Weights of a small GPT-style language model, trained from scratch on English Wikipedia.
Size: 8 layers, MLP 1024 ReGLU.
Architecture: RMSNorm before each block, rotary positions, untied embeddings.
Training: a variant of Muon for these matrices, 488M tokens, 7453 steps.
MLP neurons of a small language model. Each row is named by its layer, matrix (gate and up: input weights) and neuron, and shows model dimensions 256-351. Each number is 200 + 20 x the weight over its row's rms, rounded and kept within 0 to 999. A neuron's up and down rows have the sign that makes its largest values positive.
A block is one neuron, or neurons of one layer that tend to fire together. After each block is what it responds to, as a language model described it from the Wikipedia text at the highest values.

L2.gate11,206,197,201,195,191,209,218,218,177,165,175,208,194,206,194,175,206,216,205,250,204,218,201,208,202,198,184,240,217,190,202,231,209,213,180,215,220,204,228,181,234,189,153,197,190,210,164,190,191,254,207,182,186,212,156,203,204,182,193,203,198,159,254,182,225,186,190,212,224,211,213,218,241,215,226,183,226,218,200,182,210,244,189,186,189,168,166,183,186,177,193,228,187,192,187,184
L2.up11,215,225,204,181,167,214,189,211,215,194,176,230,165,224,209,184,186,202,194,197,199,187,209,200,188,200,198,201,231,201,217,232,205,172,216,240,199,203,200,206,188,189,211,213,215,182,213,151,195,192,192,201,188,218,171,188,208,210,220,184,173,176,209,199,194,244,194,175,184,210,195,194,184,202,217,195,168,220,205,211,226,184,211,202,229,199,217,198,177,204,186,196,218,198,198,219
L2.gate127,166,222,153,189,225,185,218,193,203,172,194,181,189,184,171,208,208,204,205,231,210,222,202,214,186,195,214,173,233,184,165,203,196,213,207,209,199,197,231,185,180,232,209,204,198,197,188,227,174,207,214,175,195,207,193,214,197,194,211,214,193,192,201,191,215,192,180,191,210,180,214,186,209,206,277,178,208,210,187,195,202,183,186,190,202,213,194,209,208,200,196,181,189,195,203,177
L2.up127,178,214,194,193,212,203,230,178,223,157,199,191,187,211,214,203,175,217,191,230,227,206,215,178,219,220,194,228,254,185,159,202,202,230,197,223,184,201,215,170,208,212,205,192,208,201,210,238,211,212,219,184,195,148,169,203,186,193,207,200,167,132,238,219,229,185,207,189,212,179,206,213,194,215,216,178,204,204,190,210,194,178,212,200,186,215,201,228,222,205,224,188,165,138,173,213
L2.gate314,134,193,185,217,190,210,186,222,206,158,187,193,186,210,180,195,185,214,248,223,199,196,191,233,199,193,193,193,264,183,150,211,182,206,164,221,230,185,225,222,187,211,210,226,203,204,209,216,198,238,187,189,202,216,177,198,193,184,201,217,187,193,247,162,229,205,188,220,197,213,203,227,223,198,231,185,227,196,212,217,208,213,161,156,218,185,202,215,196,165,226,210,200,203,182,184
L2.up314,246,238,177,202,179,177,171,200,219,188,173,171,169,199,177,161,188,192,175,226,255,189,197,202,197,234,173,164,225,147,170,223,209,183,233,196,219,189,199,188,180,205,166,205,227,224,232,181,182,184,164,198,194,181,167,199,201,181,197,187,191,170,247,175,205,195,202,219,219,210,189,178,220,212,198,187,238,174,189,175,192,208,179,227,194,181,220,189,187,228,211,201,207,198,206,203
L2.gate349,185,206,210,227,232,191,191,212,184,200,204,184,188,223,218,199,155,199,232,222,224,236,179,183,188,216,200,188,190,210,172,220,195,206,214,189,202,235,219,197,203,230,183,188,193,222,238,206,190,251,182,187,207,200,203,229,210,199,193,184,209,190,204,194,228,200,245,211,201,184,172,198,186,201,230,185,209,165,204,218,199,230,235,201,192,182,200,209,188,222,188,191,155,181,187,225
L2.up349,182,152,217,232,212,179,196,227,205,180,196,189,205,215,197,203,172,220,188,228,202,220,225,196,212,197,192,184,197,186,170,195,209,226,199,200,238,236,206,211,202,218,206,197,201,223,211,216,223,255,206,228,215,172,240,189,204,196,204,177,191,223,209,216,222,196,211,201,210,230,194,195,210,218,217,183,220,232,183,228,212,178,192,198,185,205,192,200,201,207,172,172,197,201,232,224
L2.gate366,189,203,206,223,197,202,187,198,215,191,204,191,207,186,196,174,165,183,215,207,202,217,210,219,214,213,249,161,218,170,176,238,192,230,196,210,193,222,184,169,213,194,181,218,210,197,212,183,242,180,188,222,217,241,191,228,195,203,206,200,214,205,214,201,221,244,229,193,179,212,210,208,200,171,215,206,244,212,213,206,221,211,204,182,179,174,165,212,198,196,207,199,231,176,188,223
L2.up366,204,186,203,226,183,206,194,211,190,174,167,201,198,191,191,216,161,225,192,174,206,199,175,205,223,187,173,220,217,202,205,227,172,220,199,243,195,206,217,190,207,203,195,205,224,198,229,177,264,207,175,229,214,176,188,204,191,188,226,192,226,185,164,205,183,215,221,182,188,210,197,232,165,195,195,221,168,210,230,211,213,220,194,203,176,166,211,221,194,160,213,198,229,212,184,222
L2.gate582,176,203,206,211,177,182,203,223,201,217,194,182,170,210,227,209,220,210,203,235,221,228,183,159,186,191,190,217,237,194,231,202,211,177,194,207,186,226,237,215,211,195,180,162,177,217,181,236,232,197,166,192,173,167,206,164,211,207,192,222,212,212,208,176,205,175,169,263,201,182,183,182,196,216,238,191,226,171,223,213,200,190,207,181,207,202,204,205,208,200,179,197,198,198,192,199
L2.up582,196,185,180,215,190,199,204,171,217,176,201,171,197,192,214,189,192,196,220,227,219,180,184,204,191,197,187,147,205,177,213,208,207,248,186,178,193,191,204,184,189,188,195,176,215,188,183,220,211,194,199,194,204,144,224,221,196,224,195,207,161,191,218,198,237,216,220,190,208,215,239,209,201,224,215,231,223,224,235,187,198,192,183,179,194,169,188,212,254,182,194,215,197,181,172,237
L2.gate723,188,202,216,204,180,189,179,196,193,193,200,182,235,207,209,210,199,211,225,231,226,211,233,182,221,228,227,217,223,203,166,241,190,245,205,173,229,211,210,186,148,221,215,213,186,221,198,166,187,175,192,218,217,192,203,208,201,191,182,215,205,208,184,202,229,205,182,194,215,156,161,185,180,220,200,208,250,186,172,195,203,232,180,162,176,166,204,211,180,209,199,193,233,195,190,208
L2.up723,191,227,186,192,187,182,189,214,237,190,210,169,210,193,186,200,184,215,218,218,238,208,183,184,154,203,206,194,178,226,160,183,189,205,210,209,204,207,211,173,186,197,217,208,188,182,190,220,196,196,167,170,207,176,188,155,176,199,206,186,196,218,211,189,214,203,226,190,198,193,173,222,207,206,206,211,184,204,203,256,203,224,233,179,195,156,168,197,206,189,203,217,195,214,191,175
L2.gate737,199,205,175,203,197,172,200,156,204,163,181,203,184,155,191,197,168,197,237,201,229,185,171,233,209,198,215,168,194,166,146,206,219,197,215,199,211,187,185,217,207,177,153,205,172,196,208,211,214,173,175,178,223,206,207,236,180,169,188,167,197,179,186,204,210,194,207,194,197,211,201,221,213,204,225,194,192,216,219,179,216,167,190,201,183,171,200,221,170,186,196,179,228,216,210,195
L2.up737,194,171,180,199,230,181,214,184,250,193,199,198,192,167,176,176,229,163,187,200,193,189,194,218,235,196,237,203,215,158,181,210,207,190,231,219,227,194,194,196,192,207,147,207,183,202,195,164,191,186,177,166,191,194,220,221,185,167,203,181,204,196,215,200,218,173,200,182,206,214,210,202,216,200,207,220,212,202,223,219,207,171,233,212,204,212,210,226,180,204,160,159,223,208,178,209
Responds to: Entry-final separators in lists

L2.gate122,202,207,223,168,201,183,203,179,166,153,191,161,177,194,196,163,221,204,223,217,186,221,185,172,227,194,182,167,185,193,225,208,207,218,224,236,148,211,226,197,177,182,189,226,216,187,181,183,230,183,192,188,198,194,176,176,210,180,199,157,214,197,210,207,209,195,194,188,223,203,181,224,210,246,207,194,212,182,220,178,214,192,221,207,193,167,175,203,193,194,169,185,163,201,166,205
L2.up122,197,188,213,215,195,191,242,190,189,220,198,191,178,195,198,189,202,165,185,232,203,236,201,182,202,220,182,209,209,222,219,213,226,224,217,185,211,232,197,179,198,214,219,210,214,198,187,176,225,164,169,174,160,161,175,193,213,231,209,185,210,185,261,174,202,237,189,192,201,216,214,191,161,237,211,165,247,211,189,183,224,224,194,222,177,190,174,164,173,196,216,181,198,234,157,174
L2.gate254,200,217,194,195,211,206,189,173,207,212,225,208,185,198,199,172,218,198,213,200,203,193,195,184,209,183,196,165,157,217,221,186,195,206,212,171,202,192,221,197,199,181,193,222,233,141,187,207,174,207,182,190,142,212,200,214,201,197,200,211,209,224,190,191,190,217,222,192,211,209,215,226,209,217,165,211,174,203,190,187,183,176,209,203,190,188,221,169,198,200,168,226,184,204,171,152
L2.up254,190,225,217,202,225,171,211,213,179,195,207,210,231,170,203,231,226,221,195,191,231,210,186,197,195,247,220,213,221,186,199,190,210,198,194,211,236,220,188,186,215,224,205,201,183,218,180,184,229,204,181,153,218,189,175,172,201,192,191,189,227,193,200,202,178,190,171,206,194,217,181,199,177,200,187,179,221,179,198,234,188,191,222,196,166,223,167,186,212,162,194,215,168,205,225,188
L2.gate752,216,174,201,199,193,170,203,192,200,224,199,218,206,174,194,192,215,156,192,186,212,221,160,222,205,223,230,197,190,183,185,178,215,187,218,168,218,204,206,210,217,207,191,174,228,197,209,204,159,187,203,185,203,175,181,167,202,191,223,175,231,184,201,183,205,234,204,202,178,171,188,203,189,229,213,237,231,226,213,193,177,179,197,209,187,170,180,187,190,223,168,180,183,193,185,188
L2.up752,205,196,163,221,206,169,214,199,203,191,207,241,228,192,181,170,204,206,184,205,193,201,160,220,202,210,189,198,194,176,213,202,202,159,191,166,176,211,215,210,208,211,211,220,187,197,179,191,169,208,196,187,200,216,166,188,197,184,257,158,199,214,165,205,241,226,237,203,207,204,182,200,210,249,194,214,193,227,197,195,205,182,214,178,194,186,204,191,211,172,197,190,222,224,212,185
L2.gate798,223,206,204,185,181,215,195,215,192,193,177,211,193,193,196,228,200,226,186,229,165,240,207,210,230,205,213,194,156,228,218,170,214,200,212,235,193,190,172,193,206,210,173,166,192,197,181,193,203,241,229,214,229,202,205,192,175,188,187,243,218,176,194,212,193,185,218,236,214,204,205,195,175,210,177,200,189,185,182,162,169,187,204,196,216,202,188,219,217,172,183,173,178,194,196,185
L2.up798,230,205,218,232,207,199,164,192,205,191,166,187,234,163,190,254,173,201,178,185,173,196,199,194,197,221,187,186,206,193,212,217,222,190,197,186,217,189,214,174,210,199,156,124,202,203,190,232,205,202,191,209,215,199,166,193,203,207,221,173,187,176,216,181,206,189,187,177,187,201,207,217,186,226,207,201,179,172,191,179,193,215,186,146,214,208,189,234,198,170,192,215,231,209,197,216
L2.gate827,182,214,176,171,164,197,218,207,227,179,214,207,191,209,207,184,191,193,166,219,196,201,221,261,213,175,242,171,183,244,202,208,176,210,188,164,208,201,193,193,224,168,185,198,208,213,211,189,203,186,216,215,211,202,212,207,213,202,192,227,214,189,177,210,205,188,208,225,184,171,195,195,220,198,226,206,199,173,205,185,214,208,150,202,224,197,195,194,216,215,230,224,188,195,194,196
L2.up827,179,175,253,182,152,177,178,192,214,198,193,215,213,215,230,207,173,210,179,190,182,192,232,200,229,201,187,191,186,193,184,215,156,197,168,175,191,220,174,197,196,199,208,218,194,212,230,175,203,208,190,196,227,173,191,193,199,225,184,200,208,197,227,195,201,193,186,195,198,201,209,207,187,208,218,200,213,205,211,228,178,185,215,199,202,195,183,192,223,182,217,199,203,208,200,161
L2.gate961,160,224,190,174,224,214,176,184,186,205,205,202,187,226,186,191,226,228,177,220,220,187,171,186,208,177,217,232,205,213,166,196,200,202,240,185,210,232,198,222,177,222,195,196,202,202,209,202,216,172,212,223,212,213,202,245,245,177,178,188,173,181,208,166,212,178,173,209,227,221,199,211,189,168,237,184,203,210,179,193,201,231,210,197,205,218,227,209,202,197,205,201,220,213,244,209
L2.up961,247,207,197,194,221,229,183,184,194,184,216,206,221,189,216,240,186,220,209,206,168,195,237,187,205,224,199,209,189,176,212,200,162,165,191,186,203,211,198,198,182,206,194,174,229,183,213,208,206,166,204,196,167,223,205,206,203,165,186,176,202,213,192,177,213,208,178,202,195,220,174,195,169,208,173,196,206,213,182,204,208,212,232,215,173,170,201,237,225,160,206,205,186,203,203,205
L2.gate979,215,210,188,212,195,211,210,177,196,185,208,217,202,202,229,243,202,202,186,221,249,197,215,187,226,178,205,184,234,215,190,176,250,193,218,198,179,217,175,221,234,210,182,190,204,232,192,218,200,184,200,170,215,214,202,183,219,178,172,166,202,158,188,239,178,200,196,192,216,179,197,236,191,216,228,236,209,156,208,211,201,243,182,160,205,198,223,165,213,212,215,190,209,212,226,197
L2.up979,216,232,193,195,215,200,186,232,232,219,188,256,176,205,199,207,230,206,179,199,205,184,237,215,197,186,211,230,221,182,211,192,188,194,182,219,186,204,186,211,175,175,210,196,196,190,204,196,206,188,207,188,206,172,240,225,212,197,182,202,203,226,203,201,169,195,189,177,201,221,214,152,189,223,192,224,232,205,238,208,181,214,216,172,214,174,180,231,234,208,191,187,198,204,202,190
L2.gate981,179,220,157,204,214,200,217,198,180,219,219,199,182,238,219,182,183,199,224,201,175,193,198,193,209,224,230,214,161,186,192,156,183,169,237,213,210,215,221,234,194,205,193,218,205,226,212,213,186,198,154,167,170,172,203,193,207,177,179,232,213,231,215,232,234,242,215,222,189,218,211,219,181,230,184,173,208,185,222,188,217,181,161,214,230,159,216,193,173,190,173,226,189,195,183,177
L2.up981,207,242,223,208,178,191,181,183,182,178,196,239,207,213,200,223,195,210,183,212,208,222,185,208,220,201,189,213,227,180,208,235,205,195,179,210,175,196,192,193,237,220,187,211,215,212,189,163,248,199,236,218,206,209,235,211,194,173,176,183,255,216,189,205,202,180,168,222,208,212,231,192,185,203,182,187,188,204,196,203,213,213,223,156,188,173,157,169,197,198,193,206,178,180,180,173
Responds to: Word-final suffix pieces

L5.gate325,187,227,207,197,175,194,213,223,216,185,213,208,171,182,193,202,185,189,182,206,218,203,198,183,207,202,207,195,217,187,202,185,199,212,219,190,173,177,221,170,223,204,185,164,135,191,221,222,214,215,204,173,201,205,156,209,180,169,177,209,204,204,191,187,219,212,192,229,236,207,175,192,179,187,199,173,204,158,188,170,219,216,172,180,194,155,174,199,195,183,203,210,201,203,162,230
L5.up325,190,233,217,209,137,224,231,181,251,228,194,184,185,213,208,206,187,215,202,214,226,195,206,192,201,211,190,165,209,206,186,226,190,214,201,197,187,217,174,192,175,225,172,196,167,201,227,220,188,177,192,188,217,217,185,211,180,219,217,204,189,197,226,209,221,169,171,233,196,201,198,213,192,168,193,235,184,178,215,225,199,197,203,175,211,216,200,223,212,195,233,178,192,201,223,190
L5.gate393,195,221,198,183,202,228,191,167,196,217,227,194,204,210,213,210,181,226,234,198,207,224,198,214,173,199,215,199,218,260,195,167,222,217,211,207,201,191,200,196,206,230,199,209,213,168,194,236,188,185,208,200,182,195,194,223,178,166,194,196,172,190,221,209,221,197,203,238,188,198,191,233,160,179,222,207,174,210,220,199,208,217,203,192,201,219,193,171,235,220,218,228,211,189,185,189
L5.up393,193,212,212,189,167,222,198,212,191,188,203,163,213,202,203,255,196,181,200,181,198,218,206,215,176,167,202,232,175,168,220,216,206,232,215,183,190,178,187,207,180,231,185,197,171,181,208,200,209,183,197,169,185,172,210,182,201,187,191,170,170,183,161,193,195,197,194,207,181,213,196,228,191,215,206,222,210,182,181,207,214,200,219,197,214,180,189,216,221,191,180,224,211,217,212,213
L5.gate675,157,215,217,215,186,206,190,182,190,210,211,177,219,188,217,206,175,229,193,199,193,205,159,193,206,224,183,205,221,192,196,192,204,203,201,238,241,209,201,219,204,213,174,214,182,206,212,193,168,186,175,243,207,174,172,182,201,163,216,188,197,199,165,220,200,221,216,192,205,204,214,220,211,211,205,188,180,177,211,165,201,162,223,173,205,164,227,187,164,189,183,221,182,239,181,175
L5.up675,204,189,238,221,226,226,216,181,182,219,216,190,222,191,235,197,162,197,214,217,216,201,188,165,160,215,189,184,195,190,230,222,213,181,190,206,224,214,215,199,233,224,198,203,206,225,240,180,202,214,220,216,235,179,225,215,208,205,226,202,232,229,207,235,229,198,167,171,195,205,211,239,193,193,211,214,171,192,223,193,198,169,214,168,182,169,178,218,223,230,205,203,203,216,194,157
L5.gate834,193,185,180,180,177,195,169,226,187,181,218,213,225,177,214,168,213,176,225,186,195,197,215,195,193,204,205,182,195,188,215,189,209,190,216,200,191,173,168,186,167,209,160,216,214,181,202,221,192,189,232,185,188,190,215,228,205,203,179,197,168,240,188,191,223,224,198,190,265,219,181,229,189,235,192,199,221,210,214,216,201,220,185,187,198,185,191,186,227,216,185,159,195,159,203,188
L5.up834,158,173,182,241,172,180,189,200,194,231,260,185,200,185,191,179,185,216,164,218,195,206,235,223,178,242,162,238,180,183,181,184,191,193,212,220,214,205,207,202,179,190,178,202,188,193,202,218,212,218,196,211,223,221,194,207,181,188,206,187,232,227,161,191,217,206,199,202,191,186,176,209,191,131,227,214,204,188,186,169,209,189,197,160,229,208,205,181,202,202,199,208,176,223,205,185
Responds to: List item separators

L3.gate486,183,210,191,197,191,196,166,193,217,221,195,166,169,202,185,209,208,197,223,197,197,219,179,203,181,199,193,188,197,190,184,233,191,183,210,185,188,218,208,189,162,195,210,150,160,221,174,249,218,215,198,190,208,212,201,218,200,179,213,168,175,176,206,189,183,184,190,191,202,171,179,218,235,183,210,208,186,160,233,231,192,212,201,227,211,179,198,218,223,225,194,218,167,174,220,216
L3.up486,202,198,168,209,195,195,218,207,240,203,169,216,241,196,208,204,206,212,147,211,223,218,224,207,215,160,186,197,239,192,212,212,205,182,213,205,187,192,201,200,150,225,202,193,196,214,186,178,202,209,217,202,185,185,215,198,189,212,214,207,193,213,199,202,207,173,212,195,224,224,215,194,193,242,212,135,168,193,176,183,210,213,173,214,179,197,232,232,172,181,175,197,198,163,199,200
L3.gate855,176,202,221,196,202,196,177,189,196,173,186,209,196,221,188,214,202,179,212,188,180,224,181,250,181,207,187,198,186,208,202,212,198,208,219,221,171,171,225,184,182,194,201,190,161,195,225,177,226,229,220,214,159,225,206,206,199,201,208,229,213,168,193,199,182,206,187,194,214,215,223,197,180,179,201,170,219,196,181,216,216,182,215,190,169,190,205,220,228,204,198,214,182,220,212,237
L3.up855,192,202,216,212,253,182,197,180,206,192,185,207,184,201,194,214,213,196,201,191,217,190,198,215,204,205,187,175,229,184,198,175,226,223,200,168,203,193,191,208,139,185,206,238,182,201,197,169,156,199,184,192,167,195,211,179,212,224,191,174,178,200,225,208,202,213,212,193,218,195,194,205,213,216,231,180,168,189,174,209,214,176,187,237,217,175,210,193,200,215,184,188,204,168,191,227
Responds to: Name-final word pieces

L5.gate173,152,188,182,200,196,209,208,194,191,221,191,208,213,164,206,225,184,187,185,205,182,204,182,194,213,196,183,196,189,194,221,197,194,204,200,244,211,197,192,208,199,163,206,179,207,209,217,210,175,212,228,192,190,180,199,195,186,179,190,207,165,187,175,228,196,209,225,189,197,218,232,218,194,209,235,174,176,167,218,232,214,184,233,220,121,167,207,191,200,187,206,147,223,164,221,184
L5.up173,180,202,192,210,219,198,168,186,243,235,214,180,195,231,204,188,201,163,206,210,210,204,208,196,214,177,195,209,203,185,243,189,179,193,180,182,171,241,200,186,199,170,188,148,266,231,177,190,203,201,200,188,160,191,184,214,201,186,196,217,224,201,191,223,199,211,215,147,213,223,193,203,229,211,198,211,194,209,217,138,209,221,167,224,175,194,182,184,235,180,223,220,231,171,203,194
L5.gate482,193,211,200,179,191,173,194,199,227,217,179,226,237,199,199,198,205,230,236,214,210,167,209,237,189,208,177,219,213,211,189,209,210,185,199,195,207,186,201,227,224,192,171,205,209,190,198,232,200,181,193,193,209,217,180,196,198,249,234,208,157,195,208,227,227,222,206,199,199,182,201,206,164,205,223,192,196,190,189,195,204,202,181,185,188,154,206,179,195,217,237,204,211,190,248,204
L5.up482,162,193,154,223,245,202,192,206,214,185,209,178,198,172,198,193,202,214,177,197,177,201,227,181,211,218,190,179,178,221,197,192,172,228,197,170,189,185,180,218,191,215,195,183,192,194,236,194,183,234,211,217,241,186,234,190,194,224,213,198,192,214,195,225,150,254,157,192,173,200,201,177,160,198,189,203,220,232,223,196,213,211,213,197,183,227,193,217,198,207,212,199,244,219,175,198
L5.gate622,166,245,183,229,230,207,188,198,176,208,205,176,209,192,197,197,206,196,245,210,199,159,189,181,241,202,198,190,174,199,214,201,185,240,197,194,168,204,173,210,204,207,207,167,168,195,186,181,199,229,162,192,160,202,191,205,237,219,205,178,227,173,197,231,209,212,201,192,237,178,168,153,180,182,194,191,217,190,214,197,229,183,232,177,192,166,204,156,217,176,217,177,200,199,231,185
L5.up622,221,209,158,232,217,187,202,207,190,181,176,200,169,198,202,211,192,195,228,240,216,154,209,195,197,159,229,215,192,177,182,165,185,231,197,192,198,203,179,262,218,209,211,207,187,197,206,195,200,220,198,214,199,192,248,194,201,204,193,206,207,222,175,196,198,178,174,252,221,196,219,180,190,143,220,202,206,193,224,206,224,183,187,213,200,200,184,197,212,185,193,204,183,184,226,221
L5.gate807,186,194,150,180,206,206,160,181,220,213,174,200,221,188,218,209,199,204,215,201,211,213,208,249,195,175,186,238,214,208,191,176,191,198,205,202,238,195,153,208,170,171,212,184,210,186,221,216,171,180,218,198,213,221,191,159,218,223,197,206,174,216,188,215,187,244,206,167,207,211,214,206,185,224,237,206,247,194,224,195,202,168,219,226,194,153,216,198,192,197,217,166,206,191,217,170
L5.up807,173,225,171,184,205,173,192,186,179,227,208,198,223,168,203,206,210,213,256,219,206,199,180,230,191,221,198,239,187,195,180,164,198,214,181,201,195,157,179,227,186,207,160,215,199,196,164,175,207,226,168,195,232,208,172,180,222,209,208,177,210,200,182,223,178,220,215,183,193,189,204,228,186,207,218,207,180,156,222,171,202,162,220,219,180,172,223,207,234,229,202,168,197,215,228,198
Responds to: Social-domain adjective endings

L3.gate127,227,210,205,180,188,211,226,140,211,168,218,204,179,174,190,205,207,214,184,203,171,204,211,194,160,207,201,207,187,185,223,206,174,165,233,190,208,160,195,199,209,203,198,216,190,169,172,212,188,168,195,173,220,194,157,176,231,199,150,202,199,221,210,211,183,217,176,233,171,206,234,226,188,216,164,168,222,191,188,179,230,158,207,215,220,190,186,191,188,207,161,205,172,200,208,204
L3.up127,182,226,193,189,244,190,198,196,195,193,214,211,205,196,204,190,171,177,213,184,229,251,244,217,196,185,190,216,201,209,174,226,232,179,195,186,209,208,181,246,197,159,219,179,204,200,218,224,187,198,183,207,210,207,209,189,223,232,240,181,237,186,215,203,203,185,210,199,187,222,147,222,201,218,213,199,183,205,215,199,180,229,189,210,230,171,194,220,167,201,177,196,229,216,227,207
L3.gate960,188,233,206,213,228,194,204,177,182,196,217,177,222,177,194,243,224,208,196,214,214,167,171,184,205,191,230,210,181,184,196,208,199,217,217,206,200,197,198,226,216,209,206,217,188,207,201,169,196,199,196,218,218,160,217,205,234,224,190,205,203,223,192,212,203,208,193,202,181,192,225,188,193,203,220,220,200,197,184,193,200,227,218,229,174,185,186,178,210,162,214,191,161,162,191,194
L3.up960,202,219,166,225,185,188,209,200,189,174,215,207,191,194,170,191,192,242,188,184,182,214,198,163,231,214,174,210,209,165,219,206,201,211,220,175,198,175,214,219,211,235,211,237,222,208,168,227,195,193,233,177,211,218,190,187,190,200,221,228,186,171,232,202,167,203,222,215,219,242,237,197,210,181,177,178,168,196,185,172,172,223,231,197,206,192,218,173,209,219,191,198,212,193,241,232
Responds to: Section heading endings